Weights of a small transformer language model: width 256.
MLP neurons of a small language model. Each row is named by its layer, matrix (up: input weights) and neuron, and shows model dimensions 0-255. Each number is 500 + 40 x the weight over its row's rms, rounded and kept within 0 to 999. Numbers have three digits each.
After each neuron's rows, "fires on" lists the tokens most often at its 100 highest values on Wikipedia text that the model never trained on.

L3.up91:481600522549461494478550541443508534527537551492478524529453460477521492459506505587482462543521391502476468444559545455491647436547503493541568563462494492467547526504545524508508461499481450525463505509451503498473506524487566525495458540564487514530483491446479439492506545519489504552552511533546539475455495477454458494425494444529520497567464531456494471524534498522432425474485566511471479529495462467514494505528440453528460490516483453439490497547483482547521510502574524457491478488546392498504476510471479597549527464456547507461532492593547485480494488532553470478464489536575542458534504542466501450482493507578516452529410487531523496525488478506450464509457495455483490496475552505497465447461423475491434538519504573539575513449504490529606445603494449
fires on: "C", "atch", " Th", " G", " East", " sc"

L4.up1531:535515503488524499527498543508553486498499459529502518501531511479598518554481562473518473496516495538515497509509480522504513560493534456521512513547488489480590456520491449452468446527518515542519476471504504471427558511504559482513419527472458506482472466495478503532514622571533522526533458478463458426496519538459489520527534399498500442563523386449485472446452488460475512455533516437451451475487528528490508517558462507512489531469489481543527494562547526501450550517586504533437523576512527542493537442458440551516474565452548465489472529511526483455497447525469490484548466573476492441472369484494474422515495439592454432517445510548451510534561476523426487515563564477472559387476516486441529525502530537508493534459523423513582490463530490502546479559473547
fires on: " h", " p", " w", "w", " k"

L3.up1475:491422517400455571550498533471542424501462435523467498505430504474494507539542493454500520532496535511618456478506461430525478566420542462503555472497508509483533488480528461508448481611457503510548540480548501498473418607500492501521515455499527526468503528484508540506461496482518536568510497466488473477464470510491584491564519468499489504410553466521523494491451517481536488498493462412484445477483513529417455542480571535505510455547478502574533494459510518460523512557410500584501497518537581474481537486539511502478519490526482532509526444521518485489458506537498428486568434540493437531526439499540497585545530519453433483489575547549418459424534451494479548512559580546488537519511456559524532501505486515525562486567512487457545536585471502483473501542500520
fires on: "ject", " system", " It", "istory", " group"

L4.up769:511455535540485494440499558472402508539579524512507499510455510536519505587518485513527483598472489512534481442520481462514532506519501467516554496489564530505494483451553538559442432478373436485474452547439544568475508500594480529515507465523551452500456480497544492542472495537498445506455466424487525522527453441470489453504474482460427518475486502487514527429470547543473490502516487460518515510465518517490491424395504500515509484495505477457525490497460490514545460397545453493473465528515515451543536423475530521461475445460589527526454508516478454482489492466458475540463522565557465452565527594515545460526513459565490482493472485521424413561557477423499504480438531578481524469448539498449520448529468498466467546484495463521541486461474544533552408563483551
fires on: " —", "or", "le", "re", "art", "uss"

L4.up128:449506480512464503539523505455485556469458459534492510537470506480502489540488493491454429547475581541493481408472485491494455426535556548423481452443490528460425407443472512498497452524439456477506570440510506484492472490521516525493455572501484473530507446535409514474495522495448492531493491495456477503464552539495483532467469493506564507549465487419439497491544547552423474458486437565511521501470483571563450485475479521447500548478480534509524499454516472461479467436463479507555505536528525465481566504496437461448495496495454383513424515455418451461474525521493485492485489436629526496566547456544460516441488555503479474510459486492557460428546499544473461462511592608464470496444487538511470527452483458493525438451512490518486419506428532551477502520532483
fires on: "}", "\"", "]", "b", "'"

L4.up54:427459516519448516492522560529508436430457482474533474495510511567492506445491492481565407519505599487487545530483478496529519488450510471427494491442503484498508543513489483453458549535468433520452530456451514500434437563536541517520462517499462467512530503544496513507547463494466536555515475422551504506527489538470490490549507464526490466541511467556537475583446550441504463495500438497393521521543489497466516547551452537513458557500482478421480491561475532481523528507529466463512563507470600461511588458454485540486551510505504467496563510523545415466472514511565490461479493576488521483468503489464503476585364458548445451543536524478444497458525497514442556505530472543476572491514531521570495532477456508587521487606518451524485487496519537476580466540455425
fires on: "ite", "H", "od", "'s", "ome", "own"

L3.up415:553441485520522543446477463533422498541454486479548473440519518502560523497471517494403490535461578503539551436494548457489484494501531480508518476534550518488436539510525440472442509530447441494537489465527493499476465555526482502500478516454489518499561487445470468504496522563468542518538451455519558492430513530490525516589492519569447480474495496519470426508568521534535490439505474438450471532495472500460501480511486544475506513525461426450451491543517539484560544490501504555454520519523550441462518392451417469459560477456495452397496554516483523440526496569460485477546505556593439483564495568430495545623481484459475511525489499532502390451455459526538498512471521557533589487461448484556476496507512502533571542550531492507500506448489477511541482549490416
fires on: "us", ")", " −", " h", "ode", " r"

L4.up1333:425535604571445560502497481517479471476535506448479504553550518484476542473463461490509462554459567506510494483536521491494530563501436519469443458521509466469526537539547522576547513540483448447542499603503481493480398478572482496518397466558443532571475477492444618472524507573495484488548521510515480504560501531525507446541564497497488474567499499445561452512542488471508445511504494493450471487473496529469495446491463522502561536485451440454424527465523521440563562402508467477468446477495536402577465470463518510506496497583508461433513510569493476480441473563495492502499471451546470464501469511519476512502472544473500494522501491529526463470429493448551619506533458513504561508499506491562495499415508514534444548560476522511482442499478466541527467522497470
fires on: " |", "P", "20", "B", "S"

L3.up470:526480538463482463479496431473541531551480487449537509518540487530497488493461524561480491551511526540511463528481462471505499524425557458468490459447494511529564537497486524438504490535498422506526559495491521427507530567550470516510470456534503498468535466453476526508492536447473460439481411316554496508510491461460498409519512510538464519492521439483497460498452570459513531425432571519539525481484558472484481546493496476475545477459543590558525520515442480414491461513468464431475555480473490496560489475487489467487586454454489537548541521455503475445546534504446461567541506463512503535511466419523466454504547537506537477519523482485423468522460501440556455537525489474488543480475494440576445467538525453567492531540545613506470439570485527505450458448465497
fires on: "pp", "els", "ar", " same", "aged", " all"

L3.up469:451443514496555503590508590572468434466476476472535462476445471414504523543505532476602504516513544500486573461482450523509551498458482454490585444461535417478550564506464476455467519496434504542499567531523526513458535535533534468480510448506553459548516517543516500536430490568474541579507533535515494514460436527404491502583453514546480477425548507505510495471514518506494478450521495452460550469495453446494511487471461497489509520498496454521494426541456580468437484457547398433494553542456494489495501472548461537533574497410495502456479486529456439471484423617503457508485499544523542494553463470467517471563483545501453497455512504538480533449519484509448515574480581520474523469461454492523518512513499541530498464518484449521527488508424510544564503473447482
fires on: "ing", " g", ":", " ch"

L4.up1361:538472536492526482451448464455533515505475505520518489455588530459522584526484477454501479571528506534512553480466526483476503486533491501476464460435517425494503610521548426448469559510483500557527520444505519493491492565510561469467456485482536484548502512527463558447564491511424534523505507452596528532478543499479431502503473512526492496436456519536531489519545558498469487429550510582423483446499462501475498510544474478444486474498479470480510550521508573596495516508573546479577557513512479516444560442524460462480486481498491486484529493558459470547464460578580513436511478554536460424551456454485483530551415527523545512418523552472422558455500449480488467523519527472441517452460467519590515505470470427566554433568509511511475556559514541533488467530521497
fires on: "ic", "ess", " re", "ation", " T", "ite"

L3.up694:520449570438504442422477493457475474523509429477485491491472527557506538430550454531448514500519500534542499496495463495471499554472434499452478466500532514449456561479482469479484467543490477545491550405487491504496476490582501494521539506435514569506492522564490478526433538447447514477539468549470453478500480461529481468434513443487474489466432496497483490489511487560449430523544499542473565491540503466496427426562559512485447535475480521503565424519419534503470587591558516489534475524539549459534517474547454514551506560513520432515570549529449430501477424456571509525569415558574451478488478509467479480467494499484500473463519552558498426492449430513463515471589488582534526500515484549495522444525518463470531414512495482501527497550448482524538520512407482
fires on: "tern", "ics", "ification", "als", "ology", "alth"

L4.up1508:509609470474484517461524542554530478562462478508507487555449483503532499553519525547579504433524546529499474465516490497512533504475450472574497525431522513494579529495544531539513465454414439543507565484489572549431548506557510483537494520584478479466459512461473480524467525513474440531486461480536518466545424502471526521472550441502594480487497476555545548528440480545446522516557489535513509525484548490501463478455532493494514540487488515502578485537463556496551481521551468483588555523554417555537454514472499549492458534485532518567596518562452457478500509493425491529438505509493543505576473537521486474475455468597529465557428482511552492575534502585507472543484550532432514499511529474547475463521526476440447454480472573504550445396522471479555474519511515
fires on: "l", "red", " s", "al", " she", "les"

L3.up462:536409539475549515547494515429503510491472501557485553436438491481535547527480508445507469455452467483519475540477518465503457547494492541505522456474588572530478529473523492454495555497537447489501438434486403479507467491525467551494453550517489514483541484481532553495526483667489497479510440485561548497434542520480542572529496443504456481506503408495518472556465483456526534501557546507390517511521499559505502574517530524444467501539493578456553513506519519487524491551508495541418518495495516439502595489550502536432532462480531527497425471542553546474506480541478489507568489546516426468501534483521462436540480468512448474472528462474437458511524482595550545529532546495486525469548403521504509490467557509516507550467490460484392478555512545450533502519473469
fires on: "W", " add", "The", " eng", "ens"

L4.up1194:550464611549476481590540533514479483474469457465472525547459518484546518526559512532474501512500473524438523485537517545482490524512439524427536462482603483555449566447475471476457474504489420510506439476453503493481495488523454471475476463500511521617489487488455493502473501515503464505573415479415554483474520495502535535496493434444523510500545468544462506461521477514532475442481519422445483533472502501492469394518542521458521547502511461519411537534495572463478471509523525489448539520510518453446588481515494520513538428529521443462476520490536451459463506540436443556529497423517509474548485517522428449565526459567463483610546460552488508450517471481511523539515520578528558475494545537587486458511509498482480488549551462486550558452519448478527489608463478
fires on: "ver", "on", "n", "\n\n", " ", " fin"

L3.up1375:537494541507492430481477523472462513538489454505485497464549529482573464543459479572518513530535470440604500499485550486518492554439458488520547473486527514516485578515495517462432500461463408522534477522529469539454499494531435587505497507438518465533471517477474569499569532550456513527504377494495489522528533392427576434461496519493502539494510451562498464480485539580517462450565508471453531477511485490476501460437519448487455529504541547518562402538440559489530512581498447486530491529490499495543526428521480462478543486523528509455434512484474518473457511523499517475468474524484421497545495485461500493527476433510565520572425469500459496465547523420535458505449547512473492443485414506409533458525547525468523548571468493513522488494528504580487438549520413
fires on: " |\n", "-", "arg", " to"

L4.up1276:555481490487459501521529495462496596526509548500525498501426500522574529585529496442455481506454529453530533465449508496505540507530483513516561549466560519517414515482565458511423545435445521501599435514492488483540464493524476523495476518440553552550487480472526474484521488489471465499557476510524466461425488558512483538497577481489472511495507496536553520533459478514506489400496527489475542515444462467539526525461518452447536501464405502535538505539464599444502565454547483535525519545462536420468478433572535448433518515479464461408485544477484510456425428594534428562500458532514529509504546510443549516479496515443487418520553458518522466444484425449514480505546566569528512493492552532495476490527422468517572513522503518501594509476482534483455530489504525
fires on: "ing", "al", "um", "),", ",", "ine"

L4.up1283:452504586522460501475537546555575592484574528502476485484531538524595505504437519516474468537530466458445485455472495479484495488542491502571496514475553532459462470487562449513481460502485494542460461533494472553481361521533509502463427484555549516531430437469474448549532538557427503551557482545484541524490485545453540474474531484476595507602539533464506521418462413559455464515484525470520517479480499489458459502567504406489482512524462456522536516536425463486443513565526542505560520469548545597511471444456529511492480480432508443468486521515517410439470510571441506490458489534525446464497529564473517534521495496470479488527501461478516508487508418498464547491482515502547502514509465503417476491456415487528452516559469534514477494513524586537493500512467500
fires on: "er", " University", "ics", "ub", "ass"

L3.up936:517512559510390489591513511561509485490504373512496503469516478474543533502512500512446512496502576517582487498514589366550464509496499443543507359571510496481531489426608563447488506524444524482568442448511428448517495537570506502460478494498527501530561440476499585539499556483511504564557480509521510471489597497493542465523487538522443516517539473461475494547516523470514508532576522516540562494493508487487537510443455479496418503528452497479491463391500512477515476457470492462500520523469554510506489539492515425481522536462527439493437506482498437479524550514504465499512466477484467542516502502537575559548474554536465537542425501505543506456483483505503515504392450498475475530460503500476482513494537532523575509517504518503508431439472489539468479472546476
fires on: " which", " do", " eff", "ech", "ical"

L4.up798:556586579549448473491556543522482562491537508540515527503509512474504496503487558556479511541490477584520447520522542551503598511550501442524557560443576460505484548475545421463509453465464483505538498492543507480449443444468555499481440477534483528539457416494492481478490527531524496517544489549532533484493569508435477570409478456470482483489506503461465540507516449588421480461554539535492461540571448483524482500534499514441510535505460403466469454521487422450530457560595527546498491534538428490528485409491497487445516522491554551499478517513504515409507475521556478447488468566531540479549494496449514459481513455463529485563411470537468504522542473459551424483457477529536534492475577534529498452487497425461485528510461514517473519460560550539484466517452511
fires on: " w", " Re", " on", " list", "oard", " inter"